{"d_model": 192, "n_head": 4, "d_mlp": 640, "norm_place": "pre", "norm_eps": 1e-05, "tie_embeddings": true, "parallel_block": false, "init_std_up": 0.0361, "optimizer": "muon_variant", "decay_fraction": 0.927, "decay_shape": "linear", "batch_tokens": 32768, "train_tokens": 221800000, "steps": 6769}
MLP neurons of a small language model. Each row is named by its layer, matrix (up: input weights; down: output weights) and neuron, and shows model dimensions 64-191. Each number is 500 + 40 x the weight over its row's rms, rounded and kept within 0 to 999. Numbers have three digits each.
Before each neuron's rows, "fires after" lists the tokens most often just before its 100 highest values on Wikipedia text that the model never trained on.

fires after: ".", " |", " the", ":", " The", "|"
L2.up457:501435494498464506415474540506544447582532544519473489484609561535458465476450522440537497484521502501524505487499573451496553503522525492523449505523415463473531448443579470436538501464544456451486574472564421462533490462425523544495482524489480480491569517483475558430455533451443553504487527486556565484448515497450485550458476509431513489505522525481541504565549476512457477476522
L2.down457:510500448548476606450497474448436562436466497445452536456564458558542403480534490475520475562464589532458535482516560470553534431506462512543464505499504493468491524537514604495580411487497499489485512461488523508489494471421540512475516519464476504477525468452555514531502539467547555594464483457482505495523552512539444533489525448496486543433487543496478551431563490517504471540453

fires after: ".", "7", "4", "6", "3", "8"
L4.up303:469495514539532501522526540532513491427524467435474494541522493450539552536503574457491459555497588500550481499597442528480525456527509485451497473519496484549500458441435507532453511475547506451477562461431501513533515472550499509491506473515466470479519532544559468480451557498540590551427517523515501437512450474458503485520484563509554415570517494550551473503501448449514453523465
L4.down303:493536528504511510567528595556502499418485468481506525459492556515559493442534544440500482497555503541469453605477471426455542514465473461492523453550478497536520479470498506492483556556486543502453520509514492435534488485468504566584504486415593488535486444468513500462511553510453534469510479500441563465454481527525495504545494425521538493478520454510490499459566507488522507425495

fires after: "\n", " \"", " (", "|"
L2.up478:516425462567506540456505481502492466566488550534442498466464548476507509595524500476562479484518496457565429494545539441548492534473530458480406507507509511427532546500510519561576546406515513419529582507488507452467527451577475421481521514508499508519528572506532500496425517503470529481433471570507524423469525486570492470514484470480477495520581477451498509452518432509501518484613
L2.down478:474503452431470554521453522484551515492555532470524488520553502573516471492485475531470454506477510523518538486521613454541503506440384436462424554490557462467510545528508483433548594469519446492465516528538561543492475573517507469505459515487554501459462577465513533508481499532516439558524521519525479536516491469490499460519495520563462503510450586519456469505494537405502519483517

fires after: " ", " syn"
L4.up365:488455517479520497485422581488484542376508412445538535458456572489479537504421436512503477511474493522521489513474465461494418558429498554470529429462431496498465469582512614491519542448488492487530496507449467521526464548541503539497543452457516540522549474519520553478448488549496498494520601545483450522473519524538490472525517416453453485455464494547511491567484477487499572523503
L4.down365:533420573485540468506493423520524499556528503486536447472466489482504469449529477538517562558449451411431438509499518544398513510476467536500508514481489564510478504402453487436497502438536578508532444478567458540533528556534518486542479492465481501509469528519518503429539496500499522467441547495500449524470534527519519498485478526523427412495356566491446508543480485530426496498577

fires after: " the", " a", " U", " an", "0"
L2.up581:508553523555516491502488505537549503465498514559452526386510515499527492535494592514608467505540462521567533480467480491466516465489519441505468455505517477489557492490515487497515497474490472467526506429598485512484552550520552492481459526472520536508453449478541500549523423535551540441511552574475437493490479551572501500498454467549533432451554549460480562480479504565492568507450
L2.down581:486476483463542489522432468582438446509513480558548463516530564501524526520566546542499553455552492449477497525512505535561559513544468519524564525525540537502518471483560558458521491495501552433483531494475433535505501476493463472534509407490511512488499487522471452495472519565465493471565460517498463539463489491483427506489415593492534427531530521460500593552458518516597575481462

fires after: " ", "2", " stated"
L7.up194:496512485580480516558464485480543549494490539480534488463434531479489471518508439453459440517492520449530452506502417492504568542538410503501585454495546536481467528542441520483517544558451503536481495506548502495458547492496554537414455574494495487537500476521464489548486480464476518546478592488523471512628504524569536513531497455554515457490423527490556506473531523457479490484492
L7.down194:523404460578488510411553561485497424489503508520444530541509450535505499443459458558490530633479459516521507538492490561550511479496571519473443569494445452507506521526491494493534519559543516521524504485547482458543483462482509459523526453481540504478481476508475466481508504515533467499388489513485451476498504486514522456542478557483547401457501542496526493527498587520532509545453

fires after: "'", " U", "S", ".", " George"
L2.up323:500444496476475512482531528525489479550509495516509494469480509519479485533484555488580421444506566462523547504484515522454387513506532512484603471545496567514551524501461471506462450533520502505514584486558463511466486580484564578537511488521474488486501546499447439504451461523449463469480492567516478466489503482559518495532442558487591464433553487517460480493506573487460532464455
L2.down323:546485408489492509473378518439516501500540509546459502527528553524482545530439476474538549535458473520583548496494445498584492514540432469506510513471536566537454398553542504564528504533462483509514513459422504477470486484524504544509524513449547456507543513512522517510523533548468525456538498490485559487495497543440448481524433494461486447521475565471487480557422459516556530440511

fires after: " ", " (", " un"
L4.up105:461586442452528544426423558423523460514548437507461576542556437472427511583524501514494509461529447462555521517484503444436433550486531491490448483574490449467498501524522509516511481503503441456498538459442511488470519511442500503495497456505468528464392509535537481511586510564530572500515498529491390511494467517516572465506502494489506516502517455500517550477480510475551537530593
L4.down105:466437453494525537513527446562447458475477482526517426478572532461498480434527443503465486523468412497500486537492534397428564501438463525496526536526499573490426503461523512522531535494548530487449528473505445481467475436469440422471459506449520510531498528538553421502512449496501565498544537532540547561520543489496469462487456557547507510501441539475472536443454499502526501528571

fires after: ".", ":", " on", " January", " June"
L4.up263:407524554549493518403492487465465463521410557565498492453563506487500452518431478511525547505462571472530473449550558503530458510520474566551427562490482555442514456489508503484567528510493489431513449527555526491534502493511524488539526536496438463492533528440521465457506487501530588517546426473579470470501499461492492520479530500461551482493523510555510552575427477462427432474535
L4.down263:472528490531506443433374512504451505564475517538477546489504413484517522494458503541484488543458454482569519431601555533504572477498532534510529491506481566493423484504465569456549452562457446468471480544544510502482429448506552520533551529388513477559423529549501510477489497546557548494525444564500494438472539543429483510546467502452500536453462464559478458544453450474506512472507

fires after: ".", "0", " (", " \"", "-", " "
L7.up462:578585477500564496404499499524479516469518528461532521500538506497476579535530465523514556511525460501504544459435522491469486485456465550451487460450439481504495493531533510487488596506503504451497551468459485446448470562527537494485427469490525568440529574473504497483524455563540429449558467523491562498474435583499521453448453462527475558527533539520509468510515520518460574508541
L7.down462:527474462493491515427485409520552477539559559467540575457513519498506522492524498464499561452468500455433490493503555509487546437499424454518529487525481416550517518472504442454481497487455504513567483472524474516513407592494469494480469580503506523507516534503446438490491463511510447496523447468501597547529568563528523483538495467514573485474542513526470540462589492523527509539507

fires after: " ", "s"
L2.up593:475540483492466446509445535530496452432485519483488477438488460456528543534431510473454517548556429543502579482465426442460465543471490509545477453491467486540463483577564460474464529476463508490468416450506573494593482513550476528449501466532543519493463532558446453544513453416467508535577524528545506480506457479531493485574481439471525510447502438528560526545537518519530498496447
L2.down593:525428477484560513467537496518552527483466463467560536517483517571534479475509458483520464507459461502447435518521517513499511506460508441465554503400449518568547472471559556494520441521568522505502582535452552471441512488466520457520534509480528462486517445477546568506425468496496547417461455513513537497512449491467544457459573540533510480517558626458554492513484538453516414531549

fires after: " ", " S", "-", "y", " K"
L2.up425:485473541474545576501452440520517472462497534474544485470467484474529538544532517421448561542472548512578493549512509442506563539471550519485475469506541520519541518469505544482451471534433547516500524496498529449468510511498482537478464479482488541475545464448511498517507422471446495459483493527496502519599460545514556486442465440507441507491507441578457495488552545502573524526487
L2.down425:516420512515454494457494491542472502562502551453451505510511533513519453442523502507536494529417489542500528512511443548511553465425483507442524491459519557521499464507472483517508486492529527484483478461451525562452533527483497460505518477484449579509521453416451540584461528536480479533529522561542432439510474532505529423424452544503486530476466507514557426446448542480575591518486

fires after: " a", " is", " an", "\n", " "
L2.up424:512511505456470538423516499453525473453404469534531458524503465489520486505593469453504492481516489607496468472534508502539517409498480489495540572556493494478558473510522549427478538475435505566484481463498545485474505535455454467518476525466452476507487468487482509514567424475551497470514550457491535517555495481507419461550503550495593402548438492508497541496511522494501611564506
L2.down424:445554501591523541528484461521530444510462539521566477520435555451525460508513526436468471547514632493484470513520544486443493463540455548505534555529479503524446477537516454471485441489523467509513538475425505461476505507445463494533533533539543459483491491503495484478487514553565461508555551445414458501462506474496405529523510581525494565488481574514461489469466508464558509448466

fires after: " "
L7.up65:461504524509508500503451487492534564503506475478486531505499499420445421508498431514487509549533483445508546532411538471482468451435554547569537442457472524530463463488507558534518458530631431524442562524444516522487482526452547475532502500477459549489518557554549423498475471479454510441467571532512519500487497472468523455510519489484505509466430571492571529590480525438539527527545
L7.down65:489468467510485424580532483496517560500550456505531447473564555533535549603497459441515510496440524459547477490512456531483490590475468481491559497498491522446528450489500455486447551524463531452521494506502482437477485450542504519502523428556469499463491556452545538515561508527513572597439437505457499533527480447476473456416453524496508446463530536498467530454544487565489507503538

fires after: " the", " ", " The", " in"
L4.up7:475484533478523500528559541506591563469499532531488549492453515516447504533444383430534484516434530562529504568467522460406495488467495484480542458517448500496566548491567474506521443475642536533500524490421572517482519538427530518446547506466501449519474506479532605505491538541456586466476509567454474528510470535469509487523498526452464476521539463494546463464501525486460570492529
L4.down7:468468492521433482602418503540481548485484519508501503533519506534523503487513485502507478442466515562516530527533487487462477467549527529479514455545531480511562524507579546532600454474513537526477508498508559462493497472511494528465443509518506489414508480539530449496513527508509484485438516504588460447576516480509449467532415448432452505527401586458437500502426521489465492470479

fires after: "7", "9", "4", "0", "2", "1"
L4.up9:482445497490462527612476537466452546498538475568530518517527458558506532452472508540455493514475454553472468474462515509505557455394571478486559457470531480514481513480522526560462431480550562482509566562480440602461491468502508528515513498530532529452512458505500519438475471504494511469441458475451502537520517488437426439450539527530369489584488498454481515537478519465481545528490
L4.down9:578487468529531506446538497478579500539544461407482535540463541527485510464485474547531461469497458532644471504499512492522394534506478449445614524487514481481501502522463513505453444466496540518501515474571434554499527497494472511479471453547439567491516490471503508461502491563504523505440488456539473487561487482551494484501513463479485518546515475454549448456513480474490473519522

fires after: "|", "\n", " ", " |", "-"
L4.up514:510479492469586543505543510516511509465438502483464503465506503452542502513442447467415563511436553470528451527518447392498480572483508483477452484529424521467506409543526512517511496466481418497455521465466531488493524509503506578525501547523543547567411489484476533514514489555502491458454459530505506529479464449540511496521491550488515482549535536474526530439554424540512499529542
L4.down514:488466428465454500461427460510466416476492547486489460521483532563511534484545524511499526500517365467480551523480539481459492504485496519459526452498499556493435594493504461530504492487510522528505463521478449545528432584503507503536465478494477512486544536529580504423523518480444462478511502526450497477487522473506574600520535426513556509441534443488496484523475529478518536473489

fires after: "0", "2", "1", "8", "teen", "man"
L4.up291:499504541440449487434516429473541555457601447514506547533517519549518511479495418527482467505467497505466493500520491483479564403479488421529534453501454504450510520562536560511448535423513498533495454553522485461495504605466510463496503490532481373529563502490524485421503484520540506571532483491468472412553554545483501479521463572520509502571481484546522508485516548530430506510470
L4.down291:454527459542505505566467533468462543518550466452469500506524484458465493516431541497505538527416551575499459489509436510478475521449500493449552467567550531511608486483489536490524488462523455454450528592510476520428496434523541502506470466498545532475501501471524550540577477565477575484521492504563505466527518503472489457523580487535461441481446457400513451544425451502457423563469

fires after: "\n", " \"", " (", "==="
L2.up290:526517456463566525512579518527515548526426432537498501541538610397500509569578465458562441547477516460492482481507518543521469474466429451470563468514506443498471449460485490575508492456491544477577506421519525512453484550503467444439529473597515553478468576515486486494483493512519524549551400511505500514461550521499545556541498516467530454499491499530495550448439504435490492455554
L2.down290:519455408556478527497518507513506463543564454485563454551453475494477493541508491465518464503455554512490499562515628499467487502485469471542540475465523524485523521469467532409506489448555464483481499515511469430525504503430512450517475499480536487474460520557456481412483492466494586416510562457506483453533441509463482454500528492476549548511479542480544501566479449482496481518537

fires after: "0", "1", "2", "6", "3"
L4.up153:453431500473474521521453514552497541548494544530525483435551560441500563549530537528515555556472484523494533495591528469466518421470556550424483501554464482480490485456540425502513508506482450445437501514569433575472518544476427496508454480452528523550498500530430498502467468565490474506482481449488523521484491480492507463457507513508500566538489470505478558457493488479565500451412
L4.down153:575508532464545535461451525451466490488573534548491507451513512493513540438493489527497481521517517475541520465487546506508502471486487493497540559458486456430444517442521499512511476526534473506541535526510521459527358441566558498464476539515506505463567497435520520527542534414608522498568446532515506465481557479469465499549557533487429481495474463502451477510449457506546518475566

fires after: " (", " un", "-", " \"", "\n", "–"
L4.up162:499505448510544516461541446476570514495572463418482482502453555524484553476494495473511435481473533525535452519554480478571463531580449504471486544494436477570539464593507529549530523447442459520407511467466535508459485610465518500473531492472474491462422489490476552483496433551499482477545493509502566444457479519495543550549492530518479475565578523515479499457531542436532479585497
L4.down162:520505535545474448435472507545500566530517536528542534506498477496520458464520546450443590409543488465476530475445487499521429482477523547480595440480515566525482499482529538493492464543434499477536432501497526506487471519516456541545521497544477526528535509540543481532492541482452515537510535553477472489475540453513542466444464428537491517433508518496569483538484524500412494601433

fires after: "3", "6", "2", "5", "4", "1"
L7.up468:500530484480490488538469491501579541489518495519471558535511476504508519512480473515574519498520491398523422470549484449501510479540547545453478600532458488509517447480493460580459479450540499474365535493436481481498488508426499492559571511545447499436508571525453465485500480511498469507458550547541546461465508565453583545555539467540457444422489507538512508476501539441532515513531
L7.down468:373579482482494462529414553483478498518539426545503542429440509410451536464510545429454498513495513568473510542531518509549426500512530479517500509378454519510435512539505510539485473422490560484476512466534524390445498464529479515491579446536505535462448556517551469458518524477487505471531511526514549504488546455481429535555504536567544528506503444497471471531509496495445490479435

fires after: " is", ",", " was", " were", " are"
L4.up58:492455496423558502457513463534471477497471558512501424422498493529569512518479474488548545522450509555531489475627511444454481490524501464532483538586501537489436484474481412482434523460516476545499477495496477533568473475490511502510566479449477464511592501540516586531570426486550541542584482569500501415484538550441527440456492473476501482499485486429476481436534489559470481514473
L4.down58:500506459572461506496521487501515533495438539490487488596498511536456536529448536478414483490487454491548552509449423444504504544400450515537540444484512512449566504499459523457515512524537508510514464408488513512523578495519496460489496513506490528501506532474570505463502515509463437589494548542555456501551572490465452523455500489482438466446540556504434534474610478513558544461486

fires after: "-", " Al", "\n", "www", "al", " ("
L7.up6:489544427506491478449532487545519429574475552486572529486487572511542512511544530508474451551455481531448517530521469531556479436601556516529540461559548504449477474548456512530508554542454473408492572506424588513443544566469491494526600414521497548463527530535556540480497449503530485514500476519445426501496597471539432525536513512512547442491538528562505492472529567479491500454460
L7.down6:413443508466442529481465514450456456473519501490458523517564573559492550519508461564538559514495495485574489536547487478560493506552402566448390589467497507491400476455492516441482568444474494497567526482549476477460464499498528547568512520469479442458516498559464536487461515526514487550455505504554542532537520469449503483487502543519528552504458506520523509475574491509484547537508

fires after: "0", "4", ".", "8", "3", "5"
L4.up265:483483516491520391480434467446536521516485490530468522463603519414508476549544611509480494528479601484473525529524507483577542464535513514490472444502520549498538465470477443471489531440524456476495485456490455510523500502483487543505499502505565454540471455566533522491450544546459544532472489481458586448470555488481481508494532516476532548502521494483547524456523554450472542486481
L4.down265:486392541455498575490449509446463525520549447527478491505534527489464575517498571471440460524491516505511429421533525501542521591540550490550498484477487504526472412475538540529469447487562518585520553505454503518532513516477518513467431468513533503468523488445521521559461537467458557418479578527540560510527471516492421512483528443559538467477467496480502487478422512501486506446512

fires after: " ", "-"
L7.up488:515454490504477518514486572529488497491535511492525567447554436493490506503459481456496501488475464555540502525493511511478468522462479632552507492515544477574477433538520456507494553482446497490479531583517562458506500557482466474477500441507479540517536437474434512501529559478414554481541559552467541543494514383540490499483493513519504443506494502553484464461514530550552434474501
L7.down488:508466495491527556500458456442440549407522482562519519581525577513515477584510535434475527522434484550501493515477491474477466534546489483508535511463466555484493474462481573579484448487538510535536557427579461504490449534503463534513511498572479475464542509588478528490502518502476512483482420443498473521480501532459506544522449526434411494473599577520463526501495505511554452447451

fires after: " ", "1", " (", "2"
L7.up415:475490516514463493548464511520570480528540509515554498464486416568451553499450520520429496493435520543519514573537460478460527549493575537477545531569490467405515527479443498496488488493453508469436433508549491475417506549538538531480489461519481512499491513443518484535503513492498488554543613445519462492477563487482549465597510424515538503512512476474468556558436408462541479554437
L7.down415:484534546544442490500515574523557519492566550526505466435496492497485464550593490468547416418481506571470473454477486481491478473523493450498457468530508446493510489492488495496521525496444533561523444508430512448588486522504449512545436490521509467534447514474499453479433500483498507502531440457455468466500512527531449548479491531551493492594423477493499534566603576530469557500516

fires after: " is", " was", " were", " are", " not", "-"
L4.up273:496550483461542516490527518554499496487507553547566517421513508466487542491464437531548511466466426542557473527540505457480516477565548496513517522457595518477456493534621489499474489513491470538486498467464503546519527467509428547439497523482523518522479506465506486524618461560475498499464508490461555495502469594457548383537540479484539535491500488457503499476546474444471486444523
L4.down273:483554515508463409506486573519527466490475528578492558586548487497473426495457455494433499549542425573467536492606501466493491514487430581489414544540552480479562498457447473467477510516512507531511538532538481468453505546492503512547502510395488486586457444508538545479506528497529510506530555524560498510505480469525446475538582463474441482468488508460541462525568524538544481466483

fires after: "\n", " ", " Turnout"
L7.up375:545509512503508510464540455443486532408460534506535521504509408433488509485562459506468420525498488552552477569478521424501504616471485533478589433490521455515531494451438453445472436491512470485407526523455469431460504410474501523478511557543537450474549423509431521506451543480405501497535490536509532507570518545473536495533543506551548463510519554472476498516474521517586472526517
L7.down375:566484433446433504540576524501563482496544419510449483422442519498480523479445505467548563496558532526494513475453485522496536502525529495478377576511429553486501501553517516455497553467478537545477467514563480507396478535501529497509544503498540554503479469564582504483512529496493471525496519513515450475494526503541603553477485584565516493542516482516549474447514441501502522476511

fires after: " (", ".", " ", " served", " U", "S"
L4.up304:554474476535495470423533524520488528480520486545511447507562529471441441508488526531570496511521552395546525506469427540485430452508467449475487403490538493559525544517482432534598484479481491552510544427464481468494575534418560594511532514481497535521471471520448509530552504540485516505502458485487436555538478463509473521516435448569521485541506482486446484501468566542570451501509
L4.down304:517495452527468549441491515503455390534502476460526510524519485489483524560553557526472495607527584518496507537521518563470474469530503402519514514522491462526570444548504535475575550549444491534464543475499513493494522516477536435539513492434490550482504528465483481517482477436506504510501505468503534475475516533475535510431459478484477539528426475483498444569487472512595511513482

fires after: " S", "s", " ", "S", " in", "-"
L4.up260:489516485470518619499514504469534466478512549470492536527453470544528468478344445470534528410538472547584472531514509482406535508461527515568475541559565465463489492474527524486556520552477420516527535561468446518561472399471495572504504412535462498471511485503483551491483454515440466548530447515481454480497418514512508451511482424477564479511492499559471512594520504429492496465541
L4.down260:478442508528505417517475503506559537447605490453472494544510484533519459614506494517483604421496426541519507538478489424533482486469521525447489517488445486509483494464466479534457508485519566486504412532501565495539532524549468440528484503565510561473470482448440524484581440556528556459425502518516535479462496507484480523519569553470564482463552501477532435484526513523493474521488

fires after: " ", " the"
L7.up593:549455489474414488516515460459551523503548454507515505513541522489491425567551451517533484469443557516512496560516542462467526548416520542503510496518521512507487446463467531559496525486549467516563437505524480484486532456503461522429559523517492568483561462486506499467425518489566476484488503514508457524530531515509482459492492458464516536429533488505598485517428539439545529502490
L7.down593:481536498491408489510483550453403496477507486518540558516488554465585548569523491498522539514561517548443536556482533506523507505541457484463496499544545466479492532498463486499485486526460549486519527453477536426552540524501452473486465481494477520467585465584442525436510390488504515488455570489446533553564521510463463515499527539451406449456518498530555478523446566516485425469420

fires after: " ", " (", ",", ":", "-"
L7.up465:558522527448497553446480552503528485530488504502594522485445474502507433588511540483468499520493471511558521477515502449429453524575533416523434560525503511465509473508502567539603515459514491471485507449494473565441516478520486533493529444539568462454475467500455457521495339493566475490506525553469485557459510465436558541471508529527512503506555528499532481548524506473535489450504
L7.down465:487531511536527486474494497479536488555557465493537573559472499579523541425593475566487435460472499438410499488453507518485609564466566537472469444445445513500525500510449473462494451480475480545460513556475454467465429517528440517517466535519556502506505518539507526504499490467430468481484511470495541475483510546487440532463404536523505544578484489593527449546502487550499470540497

fires after: " was", " been", " were", " He", " had"
L4.up592:493527467440580484480531529501495551551583476490484581510530498493471549497459465539532538512478556529486491468526535480483476517551559517505484420511531448429447469501494482431484560498412501472469494450495561501524515521540485537549464468528557543563459505484404508486568455509527441494545521413444500489500509477433478445505518474470478469499525540496541561501552551406451464527430
L4.down592:523478404475553469523561516534581434460530516541544530417503478516473455503465500410491456521542478506559471464508537532469446475496488462521464515527503472455458528468433516434579462511548544568537497535523511524495477459524485489510432542410543587549509429453551496433473501439531510519542568453444480508495495494474498524529555498575507512497446531465468450540533514464514460445505

fires after: "0", "2", "4", "1", "."
L7.up478:516527559504475460538477513432441528502501485528488434477432461458512476574498516408427482533538432442496439539542514516470462468494519521475515517517453474541550445494536534471495506510581495439511511489508429492485544503479512466531457444467467507440472473462512535533531506499520538468432555485484479478497445481508495480561517547482508454555433480548540428477528464471419543418544
L7.down478:512614459470493499532497469454454458504485521520511509485427594429490496526480536511401567523536534557464488532542463485526607483544524573502534427558454426567489528505480427450524517500541556464454492582557466571506514500420546578456494529531432518449474462481484486535456459535521492508483521507533394493554526508479517556522552500517526450504536463520462459455557502537484497482517

fires after: " the", " U", " his", "'", "s", " The"
L4.up513:469408565455553441459476565476553488461520476482535590476608457559483543526471494557535472431506562503469476544503516497466538496500537537472507537571439470524547535547482476529534428438507557546451548465488504442496529496452514491547501485444434468504510489461490455534526449521446499467461464514502583541518446544548469418531455502539560481509565546470461482529488490537507489500434
L4.down513:513530460515536552588391565527452507502551573488533461493538555468458491446540554517508522508482513517479480437496518456496515468502494563457549465425499569470451502509563516456474482512493534474526449477534481492564519465578488436467439541528486495497502511496541439546551476510504541455437543484502529508533489489509514487486484417478517453471451479545494418414531526567480477553469

fires after: "0", "9", "5", "6", "8", "3"
L2.up596:492490499518501480516611510459551524497429525490506542478534621495507449474506486560466553538439545537421492474532491524505573475463575380507452537445496520474513478517490580456476543488521441430488505498444481513406541554438534463536471551536538526470529492411475473441500426526484523506487545470467532500591411518520556517496508500521556468585433554476515511480545557511475573461507
L2.down596:446471533523440444430490458541564501589537473497533419481528585495474501530408523498509511523504376546549522533537490524500587423490565473520484527544454518517519486487403516455494477500505518488478495505571514555487462460512520562505520525501475508549472573500420575529498508495523509529496533569492501503453493441480483501458565464450418494541497501465510487448509493452490478466487

fires after: " ", " \"", "-", " (", "\n"
L4.up439:527528468525447451429481489540514526424483542419503540485432526426541468536538477445449469510541506520539559529548470398462459578512467524444501424494486554465473411545504519553505545494465532522489583492479507470476529485492517524486490553489522531427508541512478495485477507513477520557551458542511475495497433468558460425448559523474518470541501511552534514413536476492551563500560
L4.down439:523471538412532487538469432452481590508454470500433535564528482537479482466521503532489424421487449498542536516469541469531483522500449475477402439472471488581472456504624514458450449461533516506467544552557510552563493537439504471494476477467504527482504472482502554526472503480511534525536554527516494472545596524464556530548484433471505555450439535552495418466477450496499485510584

fires after: "2", "0", " co", "1"
L4.up445:442452468474424495442483579452481521412533527591538511541519468506468523441478530523541494496536484471495525515491479471528489456442527507473556441512534534515442541518513501484550528550492511522523537505468512595422484495497508557564527478554540508458492455574495494445478494489478540474472418390489580515550550552503564461518461514500460426521445543503491493489462551525518470444429
L4.down445:499483504536455494490558463482536528576482538534471512445459533519502485532465433471491547504501543584459459471508514549491506485486475551494560495537481453520453508484456457546493456561415430552572552403504473414414546486597512441556508553469538536471439434526456591527496516452500538524448481412560516416505484450531530494526504496469558491562513485473508505468475503566495443524507

fires after: " the", " a", " most", " an"
L2.up627:522531476560411524476519511480602486504515429480549458439488570431458467546517538542481500475563521518414530515510524508466501531462518472544547441501415447502528512481524465489443506443490520554560565421524534580536565547538466505425498505457483521518523507526522566502454494513507513468469580541508460478469525508526510454457466509501562467482485483509524463417522434544417540526544
L2.down627:503500465480453524494473498481475455460498433539550428503427593502454509469426541484577484499514543552549498494545523475481539502556499566498524546586448509380554510430531448501462539525516483510563498522474524538548519588554510455559502516549488524467459577541445524531536483543426526495485546458525514475458468492554489499473422505463556469572481567472503502519422439474480490442510

fires after: "2", "1", "9", "8", "6", " the"
L4.up269:579490562476483502491537483516507549537508470581523480531431476519444511477439512476496539513447486486502456514537474475453485455461515517497532482515467473459511525508466525545452485508531466532445522514510487515486558541492626527534462505528578487450449455516513533465481524490449480576507477594422482496547481520553498440463511485460571524517597546502524433511502547464483535557493
L4.down269:543487511471453466498517499504417484431508412418484472551486569490525505564458548467516560471508508525552519490563496547574459541495478501515579422539485514573479484491438546420522469481497574579460507521527547505457554515463518566489470482523545551444462541517398432500565394541506424509481528512514470493495507470496533492476533470492480448509459552452517482465535467505533514512537

fires after: " in", "2", " the", "3", "1", " "
L4.up528:454526496522481550485494458476531497499535541532445571534505526513509453472495442466488463466512429448533487448485476430486559525451525520463562553430505509507509568499523476560461451514533526499480573555485530487469488501547503528509501450557504487397489481478524470530498560533492506572394467517507527516497430524504479494582502592492452463490521528514467512504569508454472518531465
L4.down528:520509509393534511473493582522436454455488559479533555454457577489538490502464522433510519491518486529483431435556513544473520529557496451485485542498467423478479542551461508515529536528514489429497457476474494497514451487488497470540518458402502469503559448577525466521500501431566393462454479487530516468548572474567514450519537576494505526432530441536486391416481504504541577473525

fires after: "s", " is", " was", " S"
L4.up288:528548541482562607495492543521582517540484443462555464573480536554553457552463442450612474484518457482514530527454439484530474513457462524509467464472502428518441509478534453486437515538543448494548518472463373513576490505432521441454493499483511496507480524508450499564544514528544497512485559453508522493498489541450431569478487483512517556457472572508468584526502470473475562518496
L4.down288:509522506449551469480476455500496541478443603500503492508490484467504536523481513499482514487490535470479438414516454492454499546508487498525557503538405600484561488485526438542401472419515463514545475470504457532515454431539542417498469513483510472513543511508507466495432479519489488472513403510506533583509461481499531455465523477500498513618523535479549436440511497573578514533469

fires after: "9", "0", "8", "5", "1", "4"
L2.up599:453543478476440493414537503531498466512537438501518466478526479492404514534493571583459529500539498492547505482512503582469491431480499454449439513509488439457544473542534507474536505515511512502422490422528529500554481567457514513456502478459498546453483490555513539537455484533570552489491522590452549532500443531520467478469483527455529429484493530480435476475466544538499534480454
L2.down599:526553491504497463540447459553542558548514533511536488508460546490550443532535426511502522472503512523507483548485497506456546458428535500482537465470579501513469472501504493482550466533473490543567538571434472489547496465533440485420519502543577471539514496482419499527618505444474502487482525463502493500484490431425520567482533501517441498568462494454507504483509427405511505481531

fires after: " ", "1", "3", " |", "5"
L7.up385:488522545462495483550492594533534510535510457474557422430470432519507490492483520531465553495578470520485442553487518453522443513434531561539500462508489504537458474494538618490488437559519541522492438451483453517517474481576477507467527428489525514520543558496463406514478483501518540451543468581540505490521482480435512430491538404500457534478505551484550520538441512461524443520505
L7.down385:473548473574500521503502496517465553540497563554500484600547477488431478533541499469529532485459537525515459506457556491502592496553487507480478494506488546451535500482526480503487478459481467468563482484503497499534530540451415492520427526495458541479519472560463515441442588520459525460544495500453508559546509451520438543484491524525500428456540489578486470535444464471568554473482